{"head_dim": 64, "init": "uniform", "init_std_o": 0.0, "init_std_up": 0.0334, "optimizer": "muon_variant", "warmup_steps": 200, "seq_len": 512}
MLP neurons of a small language model. Each row is named by its layer, matrix (gate and up: input weights; down: output weights) and neuron, and shows model dimensions 64-127. Each number is 50 + 12 x the weight over its row's rms, rounded and kept within 0 to 99. A neuron's up and down rows have the sign that makes its largest values positive.
After each neuron's rows, "fires in" lists the words (lower case) most often at its 100 highest values on Wikipedia text that the model never trained on; "fires before" lists the tokens most often just after its 100 highest values on Wikipedia text that the model never trained on. A number after a token or word is its count.

L2.gate593:42 44 36 59 55 51 37 64 79 70 59 45 63 58 52 22 45 55 48 56 70 69 60 29 42 60 50 53 35 58 72 62 41 55 54 45 41 43 50 63 55 52 63 51 47 69 62 66 39 53 65 63 61 69 53 62 48 49 53 61 53 45 67 45
L2.up593:42 44 41 49 61 50 25 51 81 59 62 50 66 45 52 39 40 55 48 65 72 67 58 46 19 55 50 50 33 52 58 60 50 54 55 33 50 41 53 58 60 43 45 43 51 63 50 77 52 53 49 76 67 75 47 61 53 40 45 67 61 56 56 35
L2.down593:39 61 47 32 55 61 26 53 68 66 45 37 81 40 45 57 32 46 47 54 52 65 65 45 28 46 39 59 34 49 49 68 55 57 54 35 77 56 23 53 44 49 30 37 54 71 64 78 51 50 44 56 62 62 50 65 70 50 35 58 51 64 49 35
fires in: "part" 24, "party" 19, "participated" 7, "chart" 4, "starting" 4
fires before: "ic" 21, " of" 20, "y" 19, " (" 4, "ing" 4

L4.gate107:65 57 39 55 30 48 38 62 28 42 49 43 47 59 27 65 45 46 46 50 28 46 39 40 45 87 65 46 33 72 62 52 39 58 43 39 37 40 42 50 55 43 34 65 46 57 49 39 49 56 59 47 50 61 59 57 65 19 30 52 46 54 59 35
L4.up107:38 54 41 54 48 59 43 32 40 60 62 44 47 63 72 31 54 36 57 47 54 54 59 30 58 29 49 56 62 56 49 52 36 42 66 35 39 62 49 52 59 52 65 63 49 55 36 53 40 51 60 38 62 23 54 50 35 46 44 46 60 45 40 57
L4.down107:57 46 26 56 46 37 63 31 66 60 56 64 53 43 45 35 49 47 41 46 47 55 37 41 80 80 28 58 56 60 56 63 45 47 56 50 69 38 53 72 46 56 70 46 40 57 59 32 51 37 51 61 34 55 50 56 45 62 29 62 29 80 40 74
fires in: "september" 36, "culture" 6, "faculty" 5, "sustainability" 4, "saint" 4
fires before: "ember" 33, "t" 9, "ed" 6, "ure" 6, "y" 5, "ab" 4

L3.gate578:64 45 48 34 60 64 27 66 51 51 59 66 51 54 63 52 54 46 43 65 51 71 49 72 42 22 50 41 47 36 54 57 54 49 63 37 76 54 57 55 52 44 65 46 52 47 37 45 46 52 52 76 37 63 81 57 37 25 40 49 39 65 59 49
L3.up578:72 50 43 51 45 56 59 53 61 57 45 58 57 44 30 53 22 71 53 62 55 29 47 44 62 52 51 44 52 37 56 48 32 53 68 50 37 65 79 63 65 49 57 59 44 59 38 33 58 88 51 74 47 59 53 49 53 35 20 49 36 41 46 47
L3.down578:51 84 50 37 62 81 55 39 41 68 42 50 48 54 36 43 41 75 42 40 68 35 59 23 55 47 53 50 58 67 42 53 43 66 49 40 74 60 63 50 76 51 50 66 43 53 58 55 60 67 59 46 37 51 32 46 51 66 41 58 32 29 52 51
fires in: "released" 26, "received" 11, "record" 10, "records" 7, "release" 7, "reception" 5
fires before: "ed" 21, "iv" 14, "ord" 11, "as" 8, "e" 7, "p" 6

L3.gate300:33 22 63 35 40 44 75 37 44 35 55 62 53 56 48 39 62 56 34 56 53 50 49 39 66 48 51 33 48 49 54 36 34 44 58 53 36 74 54 47 36 29 56 33 40 60 39 67 51 67 32 50 75 33 53 39 54 36 48 57 58 45 54 36
L3.up300:42 32 68 58 59 57 56 47 48 44 41 28 33 42 70 42 37 32 45 55 48 39 67 46 69 53 46 39 58 50 78 56 54 61 28 50 35 46 48 61 45 39 54 50 59 32 44 48 41 54 52 51 48 37 67 44 60 36 58 60 42 27 63 50
L3.down300:37 65 50 50 54 60 59 59 58 50 35 52 52 44 43 22 35 59 55 74 43 26 48 22 49 51 49 49 55 67 65 53 53 43 54 55 48 45 43 70 47 58 72 49 82 68 44 45 54 61 68 63 38 72 63 64 32 24 49 57 43 66 48 41
fires in: "september" 36, "it" 8, "ireland" 7
fires before: "ember" 37, "land" 12, "l" 6, "ab" 5, "er" 5

L6.gate593:32 34 45 34 32 23 42 37 39 49 46 40 71 53 71 48 45 41 67 36 39 66 57 41 61 57 40 49 67 53 33 28 46 59 55 53 65 44 53 71 44 36 40 60 38 61 53 56 43 66 55 52 47 49 33 59 51 15 55 32 45 54 46 55
L6.up593:49 49 48 71 38 48 44 53 37 71 50 48 56 60 63 62 65 38 60 50 63 45 20 38 31 39 50 44 64 47 67 55 48 55 44 37 47 50 43 47 51 29 14 36 22 32 77 49 40 47 50 59 42 59 47 37 54 42 72 64 49 52 13 54
L6.down593:51 44 56 61 69 49 49 49 63 48 40 60 64 55 48 48 43 38 58 50 56 49 55 42 64 53 64 46 57 43 47 55 77 38 50 56 79 62 58 45 55 43 55 63 74 59 74 41 41 33 64 20 28 43 66 49 44 42 37 46 41 52 42 52
fires in: "under" 18, "during" 16, "returned" 9, "drug" 4, "return" 4
fires before: "n" 16, "ing" 16, "d" 11, " the" 8, "b" 5, "um" 4

L6.gate223:43 57 54 61 22 29 41 61 60 53 53 54 39 51 57 57 76 50 64 76 34 57 37 41 69 52 60 27 58 43 52 32 54 30 44 55 29 38 62 49 55 64 63 40 42 55 59 34 56 38 47 52 65 48 53 51 69 48 36 50 36 41 50 22
L6.up223:56 58 43 43 46 55 43 43 45 48 53 58 52 52 62 61 81 44 68 70 42 65 52 51 54 56 50 41 54 45 41 50 44 52 29 42 54 46 61 56 67 58 48 60 34 45 50 51 59 23 75 22 54 49 66 50 57 61 49 62 57 51 39 50
L6.down223:72 45 60 45 43 36 44 59 61 52 56 46 37 34 50 35 51 74 30 45 37 45 49 64 59 39 45 55 38 43 54 55 40 50 43 58 48 58 42 31 62 81 66 43 54 52 59 36 44 55 41 50 61 46 48 47 82 48 66 32 39 40 53 52
fires in: "september" 36, "performed" 7, "performing" 5, "performances" 5
fires before: "ember" 37, "orm" 16, "or" 8, "ain" 5, "er" 5

L6.gate237:41 66 54 33 40 28 41 41 39 56 61 48 58 51 45 79 47 69 58 65 58 67 40 62 64 63 64 68 55 51 49 26 41 52 53 51 47 46 60 31 45 57 51 50 56 49 30 23 59 74 66 60 59 51 52 43 52 37 65 37 43 60 57 55
L6.up237:52 53 62 42 35 52 48 67 53 36 54 33 58 71 55 45 56 52 45 31 75 45 34 70 58 50 54 46 56 61 42 52 55 43 66 50 47 66 46 55 67 59 34 41 53 63 54 44 40 59 91 78 31 55 54 48 63 37 34 46 52 55 40 38
L6.down237:57 56 62 60 45 77 39 50 29 47 56 73 16 28 29 48 17 57 64 52 39 44 49 57 47 58 46 82 46 64 58 55 78 26 50 48 52 42 52 53 51 31 36 52 48 67 57 61 37 75 59 46 62 59 43 61 52 49 48 51 45 56 69 46
fires in: "released" 27, "release" 17, "based" 8, "chamber" 4, "brick" 4
fires before: "ed" 41, "e" 18, "k" 6, "es" 4

L6.gate399:50 53 42 66 48 35 82 44 53 63 44 44 46 35 65 39 57 42 55 50 48 49 23 56 59 49 36 40 53 54 55 61 64 41 45 36 37 53 46 39 61 53 51 56 55 50 61 58 38 34 43 43 67 57 40 59 63 49 40 63 41 57 39 28
L6.up399:58 53 55 63 74 46 55 56 51 48 35 63 44 37 71 53 45 54 40 38 41 57 35 77 51 53 60 37 43 57 53 58 59 57 39 68 45 56 52 33 54 53 56 46 74 45 48 57 42 66 57 42 62 74 37 54 46 45 48 50 37 61 50 32
L6.down399:40 42 43 83 57 50 29 30 74 56 27 50 68 54 43 50 36 48 52 60 56 56 37 43 59 53 65 53 52 48 46 46 54 25 74 62 45 40 42 66 65 37 55 70 44 33 64 39 29 49 42 40 42 56 00 41 50 38 38 58 36 38 33 63
fires in: "while" 24, "where" 23, "when" 20, "although" 9, "thought" 7, "if" 5
fires before: " the" 17, " he" 12, "t" 7, " on" 5, " a" 5, " m" 4

L4.gate576:50 65 15 23 63 48 47 38 54 44 47 49 52 69 46 53 45 73 44 55 55 63 27 29 42 40 40 69 58 47 42 67 33 20 59 30 59 61 34 25 48 43 48 31 49 43 57 52 66 36 44 60 63 51 60 57 62 40 44 58 53 61 39 52
L4.up576:32 57 30 48 49 44 68 54 60 47 46 36 49 52 40 57 38 70 45 39 66 49 43 24 51 29 54 50 46 37 63 45 42 60 59 52 59 43 45 53 31 53 43 52 51 63 47 51 55 45 38 54 40 51 65 58 68 40 23 54 50 51 61 66
L4.down576:44 61 52 44 53 55 43 57 41 42 52 33 41 52 51 52 81 72 45 46 32 49 47 50 29 28 50 77 58 47 55 55 39 53 52 45 69 57 42 46 45 56 30 49 42 43 46 49 71 55 61 43 50 52 57 60 57 37 47 46 52 46 54 65
fires in: "part" 23, "government" 14, "number" 9, "participated" 7, "population" 4
fires before: " of" 24, "n" 22, "ic" 18, "it" 4

L6.gate182:46 52 72 54 46 49 61 55 51 43 41 38 38 33 44 18 72 44 47 47 33 49 54 48 63 53 60 31 50 73 44 49 65 43 29 59 60 40 52 54 52 43 45 35 79 51 45 66 44 40 47 39 39 64 48 40 51 34 71 34 41 38 59 59
L6.up182:67 47 60 30 31 35 58 41 53 59 62 60 60 37 60 37 41 46 42 44 41 62 45 33 56 57 59 47 64 65 62 39 35 33 46 47 52 60 45 50 54 45 54 40 60 33 53 43 39 56 43 50 56 50 52 55 50 37 59 56 49 60 72 63
L6.down182:34 44 50 36 62 77 76 48 53 44 57 59 44 46 33 48 40 63 67 51 28 46 46 63 33 51 46 43 35 48 37 49 63 68 42 40 52 37 49 43 54 39 54 39 57 41 49 53 41 58 59 44 45 62 48 56 60 42 51 63 29 37 58 52
fires in: "are" 37, "area" 16, "found" 15, "areas" 6, "founded" 6, "foundation" 6
fires before: "a" 16, " in" 13, "ed" 7, "as" 6, "ation" 6, " a" 5

L2.gate567:62 63 48 51 42 31 49 41 56 82 53 61 40 43 51 49 41 36 60 60 23 36 41 59 45 54 50 35 24 49 43 55 53 43 38 48 59 54 37 49 50 50 39 66 38 40 61 35 47 51 66 51 48 54 50 39 53 51 50 59 57 74 35 75
L2.up567:69 63 43 48 48 47 49 58 43 61 54 65 68 45 53 63 46 24 70 74 42 50 43 37 45 55 60 50 55 41 40 41 53 38 43 26 53 58 29 63 52 34 60 57 51 47 51 44 59 48 51 59 45 63 67 38 33 33 75 46 88 69 34 57
L2.down567:50 62 50 51 38 44 36 55 53 32 27 56 39 46 42 53 40 42 64 46 49 44 61 47 37 75 39 33 49 40 70 48 54 51 52 33 42 58 25 58 42 61 46 75 55 42 49 54 29 50 28 52 52 34 41 40 51 54 64 67 48 37 27 63
fires in: "0" 94
fires before: " |" 58, ";" 14, "–" 9, "." 8

L6.gate317:61 49 64 50 53 51 40 68 65 42 47 55 42 53 76 54 45 50 65 44 53 35 46 31 63 42 23 11 67 49 45 32 19 43 54 43 62 31 54 53 45 58 56 99 44 32 53 42 42 34 54 59 27 66 55 38 28 67 36 57 68 48 54 38
L6.up317:45 34 44 74 34 51 48 53 69 75 37 63 70 77 64 81 74 51 36 53 42 44 51 65 50 45 56 56 41 31 59 47 34 58 62 46 63 60 76 36 47 48 41 60 66 40 50 46 39 60 66 48 38 68 68 30 42 62 47 43 58 65 56 46
L6.down317:51 52 54 66 77 46 59 30 67 36 43 22 63 65 63 54 43 55 52 61 53 52 56 28 57 41 52 68 56 44 54 54 37 58 44 51 40 36 72 44 36 50 53 67 57 37 59 44 44 56 46 47 30 57 31 22 42 55 68 54 62 49 55 29
fires in: "games" 18, "cup" 14, "given" 10, "league" 7, "women" 6, "reserve" 5
fires before: "en" 24, "es" 20, "ue" 7, "ing" 6, "e" 5, "ent" 4

L4.gate49:76 53 56 45 35 45 45 60 51 63 38 39 58 54 35 60 51 46 59 69 37 58 30 33 42 40 58 74 51 42 29 35 40 38 44 36 80 43 66 24 33 40 34 72 45 29 43 15 58 43 51 58 30 52 50 30 37 48 54 52 53 50 38 43
L4.up49:58 43 63 38 36 65 75 59 51 69 70 55 60 36 48 55 51 47 46 36 55 34 31 71 47 49 50 46 59 29 64 38 41 53 55 28 52 27 36 28 56 35 52 59 44 36 62 45 41 44 71 36 50 38 39 40 42 48 36 52 49 80 64 50
L4.down49:54 51 55 51 56 47 48 44 59 53 43 66 36 39 52 66 60 64 60 78 64 55 49 57 63 46 30 43 39 57 60 39 50 45 61 48 38 55 37 40 51 62 44 55 48 51 76 77 56 51 31 37 53 58 38 64 43 65 55 56 39 41 45 59
fires in: "0" 50, "district" 21, "television" 6
fires before: "t" 24, " |" 22, ";" 14, "ion" 6, "." 5, "i" 5

L4.gate48:62 55 40 39 47 52 38 34 57 49 49 52 57 43 72 40 39 57 60 49 56 33 61 43 53 43 58 44 70 48 57 52 55 62 42 47 58 56 28 43 58 57 40 64 53 67 56 62 42 71 55 70 42 37 68 79 22 66 63 63 56 47 52 59
L4.up48:65 62 44 46 61 77 37 48 54 60 46 72 73 47 54 48 35 25 43 49 68 70 71 25 58 58 44 36 52 21 47 32 51 36 44 62 63 29 41 55 53 36 61 14 43 33 31 38 44 58 50 64 34 49 74 39 36 47 54 51 64 57 51 61
L4.down48:52 63 52 52 50 49 23 41 53 62 51 65 40 57 47 61 64 46 67 62 50 58 49 57 41 37 47 53 45 54 55 60 53 30 70 42 41 45 67 33 49 42 64 44 44 39 57 50 64 49 89 50 80 46 62 62 47 51 58 40 42 78 43 50
fires in: "members" 20, "music" 10, "make" 9, "much" 7, "makes" 5, "memorial" 5
fires before: "ers" 17, "e" 14, "ic" 11, "es" 5, "ing" 5, "ial" 5

L4.gate219:47 78 54 49 75 84 54 45 48 61 35 55 71 43 81 63 42 59 62 34 54 42 51 46 47 50 57 38 40 35 44 52 43 66 58 34 61 47 55 29 61 46 47 45 32 48 51 45 56 41 49 57 76 54 73 56 49 42 61 52 39 71 56 54
L4.up219:20 69 51 68 47 65 60 46 40 35 52 63 82 52 56 55 53 51 55 50 34 31 47 35 48 46 67 45 35 41 36 54 61 49 42 37 59 53 43 37 65 38 53 41 49 52 45 43 77 44 52 58 66 57 51 40 31 35 51 52 34 62 49 47
L4.down219:46 43 56 39 56 56 23 68 45 61 47 57 45 60 65 39 41 69 55 39 63 56 51 49 49 28 42 23 47 44 76 51 56 51 51 60 44 43 60 43 46 65 70 58 55 57 44 43 68 34 57 50 75 59 38 23 72 51 59 46 39 64 46 41
fires in: "made" 17, "make" 9, "completed" 8, "taken" 6, "taking" 6, "take" 6
fires before: "e" 35, "ing" 12, "ed" 9, "es" 7, "en" 6, "d" 5

L2.gate311:46 46 48 38 42 51 39 44 55 49 53 47 57 44 48 41 56 43 72 51 47 73 67 68 40 37 50 51 66 47 62 42 31 49 61 56 71 75 55 43 48 45 71 36 58 43 46 73 69 44 42 45 60 62 55 40 38 65 62 27 45 51 53 32
L2.up311:53 46 49 44 64 56 42 62 67 55 57 57 55 54 52 34 48 55 58 53 53 46 63 62 43 63 39 50 53 47 66 48 42 45 61 52 66 43 69 45 61 37 51 24 67 46 45 57 62 60 50 52 41 30 45 42 58 57 62 20 39 53 29 66
L2.down311:60 68 44 55 43 45 56 49 64 41 56 37 76 60 88 41 47 71 64 56 56 43 60 32 36 31 40 15 54 39 42 40 42 46 45 43 60 51 45 47 59 36 38 57 65 53 43 25 52 50 58 39 32 49 70 63 46 53 56 38 56 38 43 49
fires in: "2001" 13, "2021" 12, "season" 8, "2022" 8, "2002" 6, "1981" 6
fires before: " |" 21, "," 12, "as" 9, "–" 8, "\n" 6, "." 5

L6.gate428:73 48 51 56 35 67 47 59 68 39 63 58 43 58 61 52 50 66 38 47 32 65 42 70 36 53 32 43 50 61 43 63 36 37 50 51 60 70 35 48 57 48 51 67 41 49 64 51 53 46 52 42 41 75 76 38 52 61 67 55 46 58 32 45
L6.up428:59 47 58 48 55 21 72 48 35 60 28 48 48 47 38 70 46 60 52 55 60 35 38 59 39 42 43 61 58 64 67 61 69 49 48 79 60 38 53 60 31 51 37 53 51 58 33 38 71 49 68 55 68 34 62 58 42 39 49 41 50 50 41 40
L6.down428:32 41 30 60 47 55 37 70 50 66 58 55 35 45 57 58 61 46 50 46 45 56 66 53 46 36 28 57 40 55 46 64 59 47 66 28 73 37 53 54 51 54 52 58 45 34 46 43 56 55 56 43 42 59 54 65 59 58 42 70 38 57 35 49
fires in: "21" 21, "30" 20, "31" 19, "22" 16, "32" 8, "23" 4
fires before: " |" 30, "." 18, "–" 7, " O" 5, ";" 5, "," 5

L4.gate216:41 40 63 70 52 47 52 49 73 57 33 59 77 35 49 64 43 75 37 44 42 44 38 74 48 58 53 45 47 26 49 50 56 45 59 64 70 33 65 58 59 60 89 31 49 59 47 52 50 51 37 58 27 58 42 52 23 48 45 35 49 52 69 42
L4.up216:44 47 45 53 53 54 61 51 38 52 39 68 44 48 40 56 55 62 50 42 79 49 43 40 35 75 65 47 46 35 56 43 56 40 37 51 69 35 44 64 68 57 66 50 56 50 34 54 36 71 45 47 23 73 40 30 59 52 21 68 51 45 38 52
L4.down216:35 54 61 61 56 43 52 30 74 54 52 38 46 69 49 57 43 69 42 33 49 73 27 41 52 36 53 64 59 41 51 53 27 49 72 26 58 32 47 59 54 49 51 50 53 45 46 71 63 47 52 44 50 68 64 53 56 81 58 66 78 61 50 46
fires in: "league" 23, "head" 8, "leader" 7, "leading" 7, "lead" 6, "leadership" 5
fires before: "ue" 23, "er" 10, "ers" 10, "s" 9, "ing" 8, "al" 6

L6.gate491:64 41 55 57 40 60 31 60 44 58 54 57 65 38 46 59 49 65 72 57 40 42 64 45 62 53 56 39 72 56 38 46 44 51 30 42 71 60 82 53 40 39 64 38 29 62 53 64 33 48 52 41 54 51 57 48 57 41 45 55 38 53 61 63
L6.up491:50 41 73 60 40 42 40 39 33 51 55 51 55 57 48 27 58 70 52 33 62 34 45 54 71 38 44 53 51 43 34 42 47 57 44 64 57 30 69 40 50 69 70 57 77 64 70 53 40 51 47 67 49 55 52 42 44 61 33 43 26 43 64 46
L6.down491:45 52 63 51 41 53 42 39 58 43 70 54 57 59 57 56 38 57 46 49 39 45 38 56 45 20 56 50 80 75 38 57 58 62 42 63 32 48 63 12 36 67 38 48 49 54 30 66 35 48 45 38 72 38 19 46 72 47 45 45 63 42 43 34
fires in: "building" 17, "left" 12, "at" 9, "built" 6, "launched" 6, "stadium" 6
fires before: "ing" 21, " the" 9, " in" 7, "as" 7, "im" 6, "," 4

L2.gate219:68 46 76 39 64 48 54 36 31 49 59 48 55 36 60 38 48 44 49 54 56 31 29 42 47 51 45 53 64 33 40 79 61 48 53 28 36 49 64 38 65 39 56 62 51 50 42 53 44 57 42 39 58 47 58 53 51 58 66 59 42 75 46 52
L2.up219:54 44 62 59 73 51 60 32 30 48 57 48 27 50 50 52 48 33 45 52 66 34 38 53 59 54 47 65 39 35 42 68 44 46 54 52 39 38 62 41 62 42 57 53 52 49 40 57 35 51 54 33 47 64 59 55 45 63 50 78 36 62 37 60
L2.down219:66 39 57 51 68 42 37 17 39 43 36 44 44 44 54 54 39 58 49 36 66 56 55 51 50 48 62 55 60 52 63 54 45 60 33 53 39 50 59 31 58 58 47 47 55 54 24 50 50 44 37 48 42 52 45 37 40 73 62 62 39 90 36 62
fires in: "at" 79
fires before: " the" 36, "t" 19, " " 4, " T" 4

L4.gate207:52 46 56 63 82 37 44 67 56 50 52 84 65 54 40 58 45 38 51 43 52 41 75 47 45 38 55 51 41 76 56 42 42 39 55 66 49 53 48 55 73 47 52 36 49 40 54 60 58 54 47 76 49 56 51 70 39 60 80 40 54 38 64 67
L4.up207:22 40 32 48 37 29 55 44 78 31 60 44 43 52 43 63 38 45 52 51 42 53 50 38 74 48 48 53 67 51 92 56 68 65 62 57 55 47 55 68 38 57 51 36 65 53 28 39 44 81 59 64 62 17 56 70 57 44 57 44 49 41 65 45
L4.down207:33 61 36 55 55 58 52 40 64 67 45 48 51 65 43 57 30 53 38 54 39 39 33 44 80 64 69 75 52 38 54 47 52 43 47 55 70 47 44 43 50 63 58 64 49 39 46 54 45 42 73 72 46 47 67 44 59 41 51 36 70 35 50 54
fires in: "research" 14, "small" 13, "stadium" 8, "smith" 6, "community" 6, "saint" 4
fires before: "ch" 14, "all" 13, "i" 12, "un" 8, "c" 7, "ith" 6

L2.gate8:59 39 54 55 36 37 53 35 28 71 58 55 49 53 53 46 47 46 43 36 29 52 16 51 69 64 43 44 60 57 44 43 47 27 61 32 53 38 62 60 52 68 49 51 59 54 44 62 56 72 67 62 52 46 51 45 35 32 59 74 38 41 50 58
L2.up8:51 43 41 31 53 14 62 52 30 62 52 38 50 36 43 73 65 41 53 40 39 48 32 66 46 61 52 77 41 38 54 53 66 48 56 58 40 38 55 72 58 54 61 45 61 58 51 65 48 71 48 56 41 32 69 41 28 34 65 50 55 65 59 68
L2.down8:28 34 54 46 49 48 58 46 46 46 40 37 34 46 79 24 46 55 37 62 62 54 52 76 48 51 43 49 51 49 73 49 56 61 56 71 40 39 61 35 52 53 37 46 42 48 51 61 58 68 32 39 61 51 79 60 36 37 64 39 45 37 48 32
fires in: "9" 48, "29" 7, "59" 5, "39" 5, "49" 5
fires before: " |" 33, "." 17, "," 6, "th" 5